Weights of a small GPT-style language model, trained from scratch on English Wikipedia: MLP 704 GeGLU.
MLP neurons of a small language model. Each row is named by its layer, matrix (gate and up: input weights) and neuron, and shows model dimensions 32-223. Each number is 500 + 40 x the weight over its row's rms, rounded and kept within 0 to 999. Numbers have three digits each. A neuron's up and down rows have the sign that makes its largest values positive.
After each neuron's rows, "fires after" lists the tokens most often just before its 100 highest values on Wikipedia text that the model never trained on.

L6.gate551:511536585518532486487422427504519502540549592565450490477536537482413569532488539440545422535509527490559415485550496525449487395487510474464443540445536562487540512462519480495524436450506611546484502478545489537470491508525470522460455529549555507505513473527536501466498541507495411482451502532479477522497532480491529525502489467449513547615507501443494487500513458496526502480503483557437548487453462429508557609407505515461534473545541528475520510491485548504492474570469539510431497490510480504546558509505439486569461471538531498504461518505488585460438507464481510490
L6.up551:458464541498533481447457476550545530469472543490523552481529473496508554474519520504439445447449515441516489472464441475517479460472567421464473544494494537488477450524563592514502522486521506513479514500520516565532542544458538475550478452562437557475474447573473506468474461510477459555508466502422441540502425537516551520488546462517440485555463511566497553428585486470453558500489498550510480478533546542516497459460457482493567441458506462496407522473523496471516488500545407516504521470530435529501482507495508448510551509494456531522578540468596530481495507437427481584
fires after: " the", " an", " a", " The", "a"

L9.gate363:420549557490553511491483416551489498484528469526442505543558537475519464566458423515540547471535515467509534519541463432509413476490513499498502532489492507504467537517468490531551417436500414449437467506531447507496512510488522492497525482473505461495525420513464507535452443478484509438538529515543532524508451507545448488470477499461463494487523454547494488535477496517480509460609472502457478547508550502514482525579504429528560476464545457414532492489532518563475461498528455535472483518494423491443468555518570470495514531528495473510530527519450511468454560518509464579
L9.up363:473493502520531458500485498452459494534547508426462545451427490516508424452448494478550559525516523544464497463640470428482443577526476481547533457445535480422569517468515504472590484530469483464509525565554569539496483466505449502543523469485498457511484551466408468522454593524463466515491551489531495432496438510489515513504544528471529486564474506502501440420486557496525506565501480466511525429518394508490513540481495494512521546476516532523528536500481500463487447539493410496450497528551487533499513510527517451492508538522473515490502570529452407515494477495493465602
fires after: "  ", "2", " 1"

L9.gate184:500530422519483502535509508494447538480526524447524514442530503512461462428539466490495510495523467512527587443532438489468465516513426507514457482511451511431482481517440513487447441543525499569517525488522530488506420482443464487536490483416439404482506527456505476469489542554446367519488489452570462536485511496495547518577489429495517515446487505526519440478575511506478447552514451562504528461492493568523541543438467482490443576451462523466497476529489576519448494520535448419443519514534409515499458572471430507503450500557459530549515520514517426482454446443537533475
L9.up184:530505537534475525525545515450428483528441568523514567491545495489561502499503569423491517546526484521428525499505547511534479560518452456541540448489526555516473545473517438456496508475505444495472495580512478462515476494440460513502460502559465516604497539539461419473503517516503471532545493479518456383530506502490561545470478452491493509517379520475526524452495503492513442624529454493410468543443424471471455586487468497506513539512523545493464547483536509528488521472451511442573451469473497511483471482529528470528500607510530492582503457521505496455429453512535552579
fires after: " in", " In", "In", ","

L4.gate272:529569498466501553560485493486470536483487456480483459422524459452467401506587504489458566505571471503535509516509506528536538506557489428487488521446482532449595532493509534492536561517529490449571470461491566545501478526552514523410470538571520534448449529472482537472499500508517444498531485491444491520456499434498440502498515511472476506480510545550460588498520518530497462523502490528524453449482512437448500497505472481467489546544608515461594519526486511505509491413512473495462548558490522490490410439495501468411487475517462523458477432537550503484515515462567501489
L4.up272:495579513506495529537514465575481507506500476527454508460542459495482456569481508456468526521546529491545474514497502544503576495630481387481484516504499550488526506449528515495468566509596471463582423482494553556515515487480523521497470522515512477525447474487552532510473439504573480461543464505435474482528463514444458510489518420469482524496547474485486556448577520475537453529481489532510504442527510454472509496468447509466425540552525497490606524531476528514523471451503431485451544543518423488487416471500503493451541479466476520500488440478519584430526615524610480489
fires after: ".", "="

L6.gate467:462542476578507501458431508503525495426546491532466472485545529492501478504526611516464415553496478480507523557521474468496472515481449478540547476467518486517536466526527549523445504484510457494556499513452523515518520529476524423458512465496548590481511405562563478514460484514472468495576480504503490548522459574448514578473515528551461463417525452530502461499504547588563484440512552540527526460464388405516510559534548405507532451415530454519548501507561483498470493481539517636469514571506428461479442490463522511523484555517544464423464417517516447502504502510532481499
L6.up467:583471502574533487517484461482518484461536425437420511422523484456533520466506492507597589453585548515498459500581444413503460497552504521535529511509549423543467545506494470545499455528493492499574472420482436527495488435471472490481537505551540472464484528500553509510524493444428482569439472435495497475490498545495478538521481553456518519488522480476568482480531554511543505464555459480435460570570428499498496487503497491451454521462450437494545450510452553533460451448524435500535466428495490487482480502533560441414474476583520445523500494442475488470534505524468552524
fires after: " |", ";", "|"

L7.gate22:506511476493509447514466494523500548515477484455514467514520471487473445531459475516497552522512473548546496517443498487566521442477520475510475444510528499504616488483558480424420440492495481512552550521557541550555447505551479518509514513537522511497480561537572492492406523562542444486500523533521498489446473585521479489529514472443507545476449590465569468471513529522421442572576443516453548490469510523510469472442510557507435485502549461537460456484519539507545474461512477544495466636511437461512422455544471472470516505439436517480527491566491575522463472478511435502
L7.up22:518437414514462544531516539482414501503500470570485497577543463515533525505474452522476460568495424488503536573488560449487465500524488485462465540506528453540456493547574541489488522490419483476497489504419561471466552539478419524553464498591476475512523517491604512482488548531565533476515458597503511421439513531516498431556493478430459544505454502517487487507562523433467515492554571492539534537469503449475588537465525512472476524437528465476472548527523498540565472534497497488497568470490433585499519505513474536521582546520452523481475489520492521486446483497510545528
fires after: " in", ",", " May", " 18", " October", " In"

L7.gate280:561487519470599440543496573483502460482474488536511437461533429401426508480536520531505530487465461541490461511445495524541506410483527531468474511477392473544482604462462476516583509457465499472529454456506579544482498533497552513457508435546457526559511505516488538506475494452525494504528466514522451468511494521400503422440577534488510552487507550574475506487437503529486511411520482468541510486504541480558507513445498418467534508479446553487553492444533526522494429518474489536476509536551586514488461491468442455516505508524446496564431514475542555523462566504506556493
L7.up280:489494546478588503523548518555468509541445533566479462544522591487502513484479498500454497485504557508483600477492458522467495485580534535475470582512515455530515600500453518531554426509510536480540529441531503501543502525440466489535471472519489532525540588521469505485557503538520476561487540504571447443515555532423457522600420479522508532531505379452531496510440505505489507468470562463440524475493476542462522504516410516424507498509461506480531500494504575547491445556489557517486507467435513554443496466511493432542480464594586525443501450465500537522520501462536575489
fires after: ",", " as", " was", "|", " and", " a"

L11.gate360:466510582456486527451495484484474444487511485501502493488530514495557522545526498562513430592473553532530487586543517496441533478477381610512550509435464505522452496504465561502496537504495574491465467472505495482515450546504520496541538493451480453469479444402480490448580435488444525450482544506494498483504553541545399446552499530470506552465454496444538520522478510476533528542527506464516538520528537496480487540533470541486501452468532531534430520502469435541525506473473501509545495462429483574539531557523524526536553526465560527489564533483419488490488447507518532518
L11.up360:468461490495442497545485557503559495573451482451554417507527519447499475543478580497543604508477398416437510563604555470483458488471529503492437518453432436526484517494538425451478528531479578562445478457436559454550547447498506567507500536461482495459521464527440512480534449569466510540508519523505468468540541496490432493487509480469477516505454500469553499480552532509494501512506482483561510463430575538540544491556519550460507479554444454469491529540499462485534488521464415492555517463506458508505494546499496438478509531524432473536518532448409461490500503435528476493
fires after: "\n\n", ".", " |", "="

L5.gate561:501509451510476463439520561565497504535478484471548496491473503525520479489523509476533551495491442466497525481466484463516435537458491446447562481470473493431463446501460507462572474422522445516450470541522476479505544550551480430517570510522479440482469606480502531449505486521516562457516543480586435450506473488471523495548499467491501531531559588480551511480466511531487530536514503530584500568486436505537515455498486498456568452489527525434458527498539540545437456504549478506577505478498472572406466429431567539522472553543507437468554479485524510448574573475501489458
L5.up561:449552531551448500489503502517540408528553520487487488514501520487439506459475485485474502506470531505508507499548487485529492510461450457484512559447478471470552545478483498527506516495504521555512518534499536496478431507415512498452490409368480493512430496523512541562453545460520530501575492472487415458485398394379525562481513471454520538541433551495451592515541512494463536546494448517475491535483517469500487518559500424448416453476499517534518487499502530509561508474510463516503408476523478430513547432449504558513543458507513477439435560492441447547457427509580446537
fires after: "  ", " can", " and"

L4.gate400:467527498371571514542471510467576507402490563510485498479496511493554529453461476445535411561543455528561518470421544516488476489536498452452535526439477526495433577490526476502531523485482481517489434548504465506464499486549499477521530556519519549431517502520483468597514526525494526480533565514506491553477514506500415484515515456462527447514576527539495427568507528480502503463460509489497468470481472443613461552504531453432428438427522552549518500546467420616500483461522422481483537409472476481519515562488534548536532447452463463535478529466541538506528447489496579536
L4.up400:467451512436548529489477492537539508428522447512490468480492488541559526411485437471546515594534471507561574471431560531532489513492530471491553521471555516488475554507575471515457556486481527526443462521491520463503555454511522493577538490461503470510541535458510448535524524482537472451460491522488544554500507516533463500455547448470489538537461533479512531452536473503537584491537469573488524450422430455500541533439516514440400520493494571497563484513470456526447535491541474476518596479464467515544503523500507552561492471518453565499433491499553516558532518489471465540
fires after: " |", "-", "|", ",", " by"

L9.gate222:471467497494513499491499437530449519554464515536506565481534498445484468541509527457506561542565475515558463528516529510434502526444441529502506530499464501486505508457492503477483498474553550561536532588461497478460529544488476518548515465580549453481460508444460473500474481580499523481445533503492505452493514485552533475554465527571437476483439478475456427510544498520557547555538382488469477608514537574486518553479498409520464478538532492477523497538460454474526490434432546500490481487439538643460539533533508489495456536489481477469513559543470570428522467450503544544
L9.up222:489455535578470405426551506466503608462482453512476556508444397533520471531416558406585494518544508454468534552487525557502432457516489518495465481491450534491497492478451496497492555577550481476525541522466527497465478500525529525453452497469424532512512447481477574482572455548427515573482518417506482452472497462422452490467571441477495433561542488421447459497476475449485484563512431450533530473487492537520498448507548491530536443524527536519485536493523486440444434533553466533550478477458480522512507485502466454557479523538492538479524567505368501483540505460505480492
fires after: "=", "|", " |", ")"

L5.gate336:451530548537585508491563418513559491531538529429513472520553589534529478504513518532550534520483529542523482515505492495535483459519525526519530452500540457523553588518484469501513479495529522479504497504559521494425470538547506530498554558528460500446494529496501488460504564423449492484566608505497490522518530505508531472509460495524504518543611478581491507467505418507407499442444514562416514550511583594520532456502498474475502454479519510532479518506501541540478515469588441496452510512539526410479451480528515511498452460480503497624569565490476579521429501512571531423
L5.up336:511492553508559474505522500505470566543469472523496535477482544472480464559489460453528477560498514529554472460524518498570423511471539513476456479486504431526503518510469541518568490429600525487516463536533443444450522457439537535486507548482522488544522513478416526504593503498440477539502538468529535476528412508521482474538472450573508456510565505452523549399495513521480437468499487485447469531494437462487474532478564438431511598525525496477518579528532518574494598521500472473542552541502492478422483542466454450485477558581537534526493491522444553513483465521522532464
fires after: " |", " 4", ")", " —", " 1"

L6.gate166:544506486531518507377519514462518573553441512501559443522510502490579526489512487545566474560488451502520465421542495493587517504410505500503406462531505494508458537486497557531515480475585494569588540522514482502498442543522439500500522476483539549550492471598467539507526474484487500493508476551523458538597450496462509503546531535513569511483549488455492562607453503477507550496518527480529491470518516505519470428510493477448480449430565523478504495492530503472430498467439532548499474513470583524441461529493519495562462481540492514484469472503611463511517459476549487490
L6.up166:472422490568491522482563462517457486513468452494463498459484513455558454448537473439514467499476500461503519503508495487555424485489474532479500429442560441515404511588552507508556527498522506482514481509480546473452449523451556523511487458480467549540508469505485517590508510495536518505518502499501467410559405496553437536550558477529417460518564436541427507456548505507547550506537513434493474514456455513489508438549460479531476447513515480539567523570520492485499486480463492513522549502505511481572518527477557511516505525486428509423506474508559468578452481479572450479
fires after: "\n", "|", " del", "  "

L2.gate578:479526481536529542510468529523505482514514435546541465525552469530489504529506503529553497453533474545566498530473525505507407467500524493485467472557493504479446465524478506484498455507543461508468468457471559474478465539491492504524462523500444537481526588494570490512424537485527564545527525530500513491462458490538492498549416497539520502476498551480535506523516520481496577508456518509490499544478477516498494486396530474454498533476545520492523490423439406417556590562514519466540515489530467450461431582454545495577527493473474484508514520490416582524506507533471520569
L2.up578:484552561526477529478494586525536498498539510463456456483512513469549501516489468505533486507534530525480490539479458430586512459456459473524469535534495503458533443526508453491486503539491560503418474483528461493541474557494518417547472458486562575477490556506461471484387499504526413481487521559402454449475492502513465511499460570479508487488490503478483514523536533541503461484408494439525595578483512518511477542525487486507537463441459487490550481528534500481499486565462462454577570467500493492452519485481454475546559533469490510512495506468535500531398511519430527525
fires after: "|", "\n", " |"

L5.gate201:480479540492543496504508532456439460504524509506461508521500467449493496452414495469527542416526563495473519437551536476535446492541466447504487487548537551452456487538547491481408528506450536481496491532553461506461515472485458496551508437492521442478550475445483528458480447472513472522493554471507458552558557471486496507514542438512514546595402567554578603474457499541441477507499515493471435470525474428503621506486487496513504431570502508485451513547520510515484487431475475479485506496463471542539583593549492507551475461460510497473488535470485533521560417450503478531
L5.up201:536517506455553574491492487517486475607427530457465474470515525436567493539544534501517552445472448494458491549461459487505471473465494471529514498539517537518479533468541488425490573508524404495500526457479507536548474429494464458445459530524514509538517503509536532566498598500551629507556502489507464492494542522501530490436555486517555487502504487523489477467506404480554473535519544446531460470522508527447385536462556467471558509538545477513464488497478534500420484481615596459500478474476482443518482559492499495484481426509486490509477532440482487455528462493536446535
fires after: ",", " of", " in", " at", "°"

L6.gate598:467447514567491456521461444476524454439599490486533476437543413517471517546434523455440407464494515494528455529524495484447518460463518465506523425543494482537551482464461566485549522475483445507499511472434468543495592505495543473520482533438499550427499496477468530563447532510555533547503491492460477504536464478486445492511492500499503463530627518518404454442497501443499533461557528512533440504434530517456428501518411430481502439455440504522534565486559546524546498590497543522553533503524416548572484450481498504475544542424533559472531523556523502457549514511541562520
L6.up598:534423508491491507596449505497569502525587512510508507535539451489505515578552477531446542472491490566510483556491507483460508477488457437462503436492545512570458505498484522404473546522498549484419506482469446484545497476503521479524546506521454533404423471468541542486471518535539558459422493467464477460498493383496470496567487499520494450525493420518500480482532465479583449490485527498492464529434551483452434440545448481434482467538429503539518536526487525548468506599500525479527502535530462478505495454513518480440531496496519558493433509533455539506540472515568557521
fires after: " the", " The", "The"

L7.gate459:471491398488536486520608549534578474526452450541454542554506545526553527457477489572521439423520501535493587572433512494477461473421431436504484454450464544526491502549456476560445448541543455466560505574524520518502510531508432575463527506522491461521569510490471524426522465513482546493471534533487465532546522482538459487471499546503534506541496556444485512515446518534513537481476435505476552502478501548528439461463470395533431480551521472528402566554481494498522479485484439462456546527532473472494559511479454510506487471554479501505463563543516579465522469497475420508
L7.up459:496477489383563511507509541562533469545508536458476496478471585491565463502515519519490480474536539494518567496506512523463420460516497510530537496441593505519534502483437545493516417456513493480538484497456502527513439485498518519472532487482473528558529525443418493496561504527507509534509484526490505596518427495478437515462527536489575586454477489493558523523435511474504448504471494480471477428469472509466412461461407437494552509465533443523533492586532543504488521521549523462521593513498493568529512471493463397520509515537465562489572454527532482524579523472523436495
fires after: " |", " and", "-", ",", ":", " ("

L11.gate10:543477477474446561484536506505476526448442488461440469393474483504584492529501513459476526481536503494570533477518544496533534502496496434513518528482473391530572454486576482467489540437483486437520535532546484547543500502560474476507466588484513480444428534510495552593465484494445557402497491464481498544472524419527519491540425524426483535517512447425560566432512511524531438537547500480478519525486553467425472556525518472526496502447540495483477560504511510551519541477491502546561472575523506466437521510511481561510515482405551461516516477499485468482562446499514543489
L11.up10:492483516489534540494550551602516550462522444513444485497471555526533560520498490498537534471465454570449492493491489474511429502469526457552629494482467508541459452522514548518459483444550519490463507553476459557495431526547465408490511537527461555517536507465433464465504466474499500484417593501491476533554503487528529452544464527429522496508496487459532540486521518581506415523632535423540506555446477529464511548494455527588536501538490517441527470570551515451448556520501544514465540534449478490408524465497501470540576586479487542488425496534464454510485480469548570474
fires after: " the", " of", "i", ",", " The", " for"

L9.gate615:517441439473463543487560484442524552474506488543508508578472495502451529450540567568461617568461444549498498476510434467509523547451495445542449576504449522564549402502463487531533537535592535487507466512497506476487501492508455528561489466484542492471496505574528556473532514460504508512506528518510441447486466469513546545552495486498519467478536474579532543474515479522469463517529546553505473458447479473418478500473511476430428524489541570570470496485465525545530467503518454534539536504487494531468465502483454425502539401513505540495478516470500448468484451406556493510
L9.up615:474521499539502454545563469463520512457454557508432543523515516426466470493492477529562539537522510512580542481477514533559497514518574492533514607497539582463415482541536569498478527488489522539462524529449462462494441460433515507431491541515473461406490486427467522528525451457548518515496506504494522512471510479449398519451544479537511498527514491502444524432556520496469455510524510521514445518549507461522512444512417487483535405569498464496455555527469491495497572451510468538507443524487502533412504486433544556554516519491488440547530496580513512480544496493501474507
fires after: "=", " =", "History", ".", " life", " History"

L4.gate63:460522532486493480486494519497463525501425473586527531504478487443498519497543545446485497532501443458523478488529474481474512465546576571437407521528414467542491545445560519399546537501468459432509481487524415464420547550397466481476541496537503469534535531441469471503540504456552529510523529468525461567495505498578573514490558547440547522514500433541516433527526523486487507527593549559470589463482385448537491583529543509495504540488467455492510479541471521508494492513535465534481553449502475540477498585460530486514491540496453523541453479441488503473497500513536528593
L4.up63:429430483448451478466501525510421561511496562592464538554434532507475494558502529466533530513455476530534526443500429508489483528446547517505415521525525567551499493586509440523525565538462470456500487528518536450499459605467476522563479474513512489485483500473558503484529484518525453559522467509581376494496544535473482498528503455529468482524494504501540456518545491497495436479414564482490459490465443490472516539534400419506480508462445495498563531543455442526522438447499514489528498524530466581458485471458507498545490534518513504455568545462516486473512520453474546469
fires after: " (", ",", "|", " in"

L4.gate458:499569528492496517512410512492559531461463508443505492466529508488455500476428451508504484570506465559517553508477514538515522507538454538509492479465542562468551519443560486553486565461569524568587509524516448466472456447561498577539457540453528493510525487480422497483442516456536484424463530511529526435509540564501497496563507514487473557518584465461434468514513556472492492459526506514573539476512471463532482430485492528504498408498454504485502511477493557490459485511588496549499488587469518471561460429513454457423418503464476528444465518511568488461491505513411513453
L4.up458:516485487452554535505545505519544493453516393458459584523583418471458440481496467442520407483423469491500488465519511479439490512548448488513489457481511483488449543449481535518494545485461577576538552475476494470446465433511564431508514511462460490473414484479449504427558502432466524482517503451544499463468486516555557474508487501535581513517504499529504489506487546508506496471515473478599449480556527470528410455497602464464533560538554525503549561505489563478468471526490478473509521505504413532443494535515495553526505521534536556472449468431487533491464495465443522486
fires after: " the", "'", " The", " an", " with"

L7.gate11:566432449547425509552511542468510506529481462529452512393549453519473422501440499516481495499453508585442493495551453557550455496492438481522442486427453503503409474456439503445457547470531489469467509490490562558452503514572461498504534489459457524439494536517528487521524520462554531567526510491537475539565543553547502532499477540423472577546396434523538495479559507567548505446504507516499476477513486462478435529517461414458513543478524499531489479460476522491491432484512538513478562524506525446479467550514518512435500433510497520490598521520543552471518497428467484487
L7.up11:548420526463484514422521464465446506506442522513449502478518488525509478462490469501537501508525493548470441511564499460493503595482393474465516538508494460489478527461479531543515494553498432541510584510487482488465552511487480576508502445541512531472546515473461615567420498462527496479516553475448526515380476533451501502475534477551543466529455496568512566466527422551508441433496462474543541543430531505503458548483466515420431445486470484500515486503482522551466488557518527473480460543514517502522526532491528394473432473496549561451457533535552526588513510420515441467
fires after: ".", "  ", " |"

L6.gate626:503485469503481548493451537557477502423584511512520566492467442451534485526534513564524481475504439588556529539507432482532513477511434507468508467482492510455549547465508538576469488460531480490576412502556479576436511503447486421547471489530509518465528545531543550482565497477548453500525467519491442467482560498492504464454510482577502502488468561524496491402532547526520489471481505483487513522543473469480492467549545537531436491432499470504442497399526509464478443524512493494496563467513540513457434521496451485517494505566502497493516488500564464488429430523463540557
L6.up626:536393429431553516513506505607499531476529515514533471536485469529493504508452457515552492557548503541471458550544416538493486431537469512498536485604540574447491560509606534524455506517518497461553465486511532569437514483476509510519498518517476499512587418524552586526517533499529443444469438499493443532503516517485489437514518581528552495504470503503496516493453428479495482537513538494468521535548455418502528392448571539547482497489483553547498513481490452459494494556521441423525551397486519512469469502525493512582493511560558502512442453510462563496489433528491526482
fires after: "|", "-"

L6.gate54:454494552567502503490399474502505580455471540482456513491477536502492480603536447553493485515493443462425452440458527458475499461515431463477540562490508553541518519448448543507487508481432502526521503500521478464590553490575503504492464487545537567501507497457420575512494596489553537517558491527485431488551471528556552423496523484487513497546490444510540520478619525440509413646496538500508436524485443501543567527518474532455548513465520442482514571558452527474490472520549504555508538502498484579512475402555496521528488524518481502479522485433482479569512495513521477481
L6.up54:486515570505418490515481483548560529495450472477473491551503475547506518595506411470506461447463505495514565551525502506476465466517500484486564493536538465498495489489513569581481449523495567498477415515412471534480498494532562461545465492565429596450496550451472502462506549482530514546499501482544528498498491481482492499494545509487485448537534510464475517472467551476433503430538473517534518496445516506508462473523530507469449471527482495514446504539526505487532523520532540597541544522553491515540533507560533564410580516474546513469464527601519498479533496449543534544
fires after: " the", " The", "The", " of"

L4.gate75:557491442570552563506503476545474489521503532419401506520532473490475506504478506562459482471480423538538479529516517548523483479430473524494524517489461442615448527483461463492546524567475477525471525524485493623503568520412418482513513544484523535492500432533519499447496458549532460572518470554596561503518486509433556506547483523481548537506463519523483546476493568485502439484483539502492530460509417452516527493516509435488529429453548570425513484478520454410464505500455495484476520498467469571499456496498523474533491562480498469568566434484485524451474525552530489466
L4.up75:606522511542445574515474488514475533503592465480462533486464481470536546494554500430494450463527521524500546432517557487474472475498504475542514478515541552456596548462520603518470536530525456455452491422528550526560505553473507459440558534484553508509490514476473481497463452527494542509466461446547476480454526556542595519526541541482461501479490499481570504486595512489552424528496544531514502497509447405564442405418522517529440530519459483475509454522513510460453464493472489459385520480551546446447574469500556536441586540502490432560494454516499541495467471542446472507
fires after: ",", " United", " in", " |"

L2.gate541:522545555490555479443470569508477464508515496637422519510407469523532517516511440466506501505517494495519533536461507468585515530473505495512416517495492482457432498511437495526530490444466445529476443546546593449495531490511487499548532505507486539485554488464548522533505531440465484498525485441481534486565486491575482526510537446516485550451475507488533595451440541496497501472452574470585541541543443526567529454536451500435544488429593495478498475511478437453525405504518463493527564458543503498377465552500510498517493547527482463474479506493519501551461511458523487504
L2.up541:469452524541508525474517525455503459465447476566469388484519495525471513391523464462512499504553424486563497561488510496538516497495496537440488614521470482475514417564535414459503517473507474499528472566516533510512450533473486473570470510566497475498520498471504528498476523480468509524532491477503495513556476500612457511441551477462496505480484555454514600493458445445438460482493502467501479533562507473510532502522511520479505450421600524541491456470503467452580474489477496515501571458491513508494480527563489456530520539483533494481578535469444556551428489453497580484
fires after: "|"

L7.gate590:550481485551538519540481535510433583503514491536519484495540421501513483513543472521458546464551478551568514474547453533564471464493500546483446542483518456481429459565525444408446476469449549537498535508548578487509532521551488472562532522467456580529474516558511518421438480456537419454475498440520410458556492529515511496568503482475514454534463530464482523474567477484560575525556539484554515550506453435528517506566512478479476474492501498559556417529430582464404487404477497508463578491484509525463448586502485533528451541459551483512420491501507586510498489464558551529
L7.up590:481452484518507501435560452403457468479536492423450523456452509486531486420485574541509540511446418487523462500484460525523443536502581467525456435609505586542487492501556490475515421560548464448527530484547514488527499584458503518566470508473502483483497532522544544502579497489508492494568532489526513532511474477515537499500539454471395460460423433497490517584496523531490536501425545486486415541525521487437499477463506519480541505461557494476400586456495517455466501518461548485489493486544567488560486468541539458549506469475483486555485550510425476442482498498555523526
fires after: " in", " on", "In"

L2.gate612:481523491511528572490516449482507469504521511530501558489573476486507561487584467465471547470574495455533518593369422506539439553525457522508502523544432469436535486499516502485456488473508456489549470510461518578488542489474448567536520463492491485546436506513496528560414529507486549574469545554516485547464521468525477425498565548581485486519513503483504454535460492491469585503429587539531510439562469526451470491511488526549499451415546523518479458477487441512539435494554468450519528488544485477455532600479493560555525536458531481490581500527497465561485485470457548488
L2.up612:444571477552534532473534487578512524470562527548491511515506490512541586447575454505493540560527474494508462528516474489546451540449522475515473603506453520428502492488520444479426450507494449515525486466519572523493522469500537502490521422529462457512495488497524521556448494480482565492521397514504514570517494436486463498480499501481508469480455455436538526488512508516491491442414453426497489517551426478475581511497563529500495522464444582561485491496447458453494487504514529443599494498513520439503518478490488509570483527483482448514547488490523398571475480437551540542
fires after: "|"

L5.gate167:459514505549548549495599472584552514501445484546452454519528513524558470520546553457509535479543468514444509508473457459555553506542493461538535491559488479441481557523594422501417405567542509468526505533490447528376565503516504595541489549505513542481503490482546455500459516458500537564490453578478480473504479484551539527489502518513507504565499510453553417482433525507424558477483513519449452464516481460417540462488509477558485471489485579465490499528487592504499411501573493486492490575531486485489492497455525494506511487473511479526516596508495524533493433526482493512
L5.up167:493526531539495521481556538561522491458547481506460437481458507522542474577497500488553552515546535493495521498562543523518467499516552480502484468524444547506525518525471448496575487597487528524510508632485556555554480403500455581500437501547548529480499555528541513482555504502451512499445555483501516466527511609430506499496454489534510609492528476521453519482566464438470554469526507505505489528504471563571437461548509576432522489532495527530405458435476503475483505470507475504536474494463445472572502454545524566480491474526477493444441537504511478516515408522522499550
fires after: "-", "|", " to"

L4.gate505:404510511459512510532490513518463526503550463511517502512483480472542419593525435453575479511516492525519521535514505524466415566571470463490500526515534505525519512495551547531434509586529474460514496447537518481455516530537587472490467553492548522526485489486493440514487500564517435461612511486542520558516495517525515548519480394481407481543476521516450542583556469480482521423451465585494474561497470480401499521460499512604465507513457561531517537542475495486515557504520470552439557526517572418455453488484571535527405488459439498541529510456473471523525488484501524496
L4.up505:396595558467538560447447500446448498565522454488442491480443527518512465480520520494548480459502469560511475548502533485529507517478509405540499507501471506507529506465494555470555507523551519501506537480549453562521518484511501482399493560565551497453498523482502548468479446511535417505446539533524520544555565526485491567469478471517498556509540422476540517505470569495493511512470559545485488505510543545474461526495555496445467539487541528504450497493483478476505523523548532462480560479496471441434596400533454557517454499515476536482455439488502493475494493520430452479
fires after: " 1", " 2", " 0", "  ", " Swing", " |"

L6.gate16:565374525478527522451552515510485471508520508475422531491520532548428493460476438498479585571526553510493546502545467547497416582497516497499555495494446448513471484500472530458532461506561507507530540551521490447499483474457475526496527511522507454546483500531419521522487554483518461436427575506480460496525481516554547450465521572428496435518519514508495530471438507500556536458585532542509482534487451428437466559539428511506499443451529516501545548534445558573495463476520482481467613507506479556464449474508433499459531461520489523471560541535554572448469481465596562512
L6.up16:510466533503572503507587522491476463500493517508500527529498494513476482504497540498543523497564522549487489482531439482549466471530571435435540543436509471531556539495455518573486448482526521473466511522548426527448543496457525502412452538511441511485438490467450550442490470531482472523504526571530497421503481509593523557521553490459506497584568537524513487460550541513566474494524516543512491533494462558467484509577522485432492508492534487484538485509509442556547507439526498527435479539478523465524499421558450476483605498527541493495521560452453614512462500548556495466
fires after: "  ", " —"

L11.gate511:498486538570628548501510545511554517565553474530520466494564454490566484555516564549545488469499525567556537557509479515500436484518538513422486520436523494531465506479538496526484443469470557460541540443489525498510477458539516477551502500515520487463489579502516457539487499521481483529605485447464463497506482559551562497480537522416512495586546500502541507467439525522551562460550482483503490548506534431514506471490462482511482553432515461559476535490500500607505453510485565456507447480512473553536540483462464475517539523528509484470498447517559567479548498454491595432
L11.up511:477560506550527554420534521438525507450556474532501506498494520499468431480520467536516511513477450540468533564585505466456459520503477458546624455549434520459489578566474430502476516521541498456529526513491484515476470540450487492473461470552491376457522504530529580513517516514420536441483586470462480524526500470482528504461475533518511473504470506534583485515543468499452440488563451535511496563514508491493505500471575537453525518513475499396525533485517484511555519564429527504530495507518525505551501486548472453515488484622493471467530565438513511517520536471531515491
fires after: ".", " |", " was", " the", ","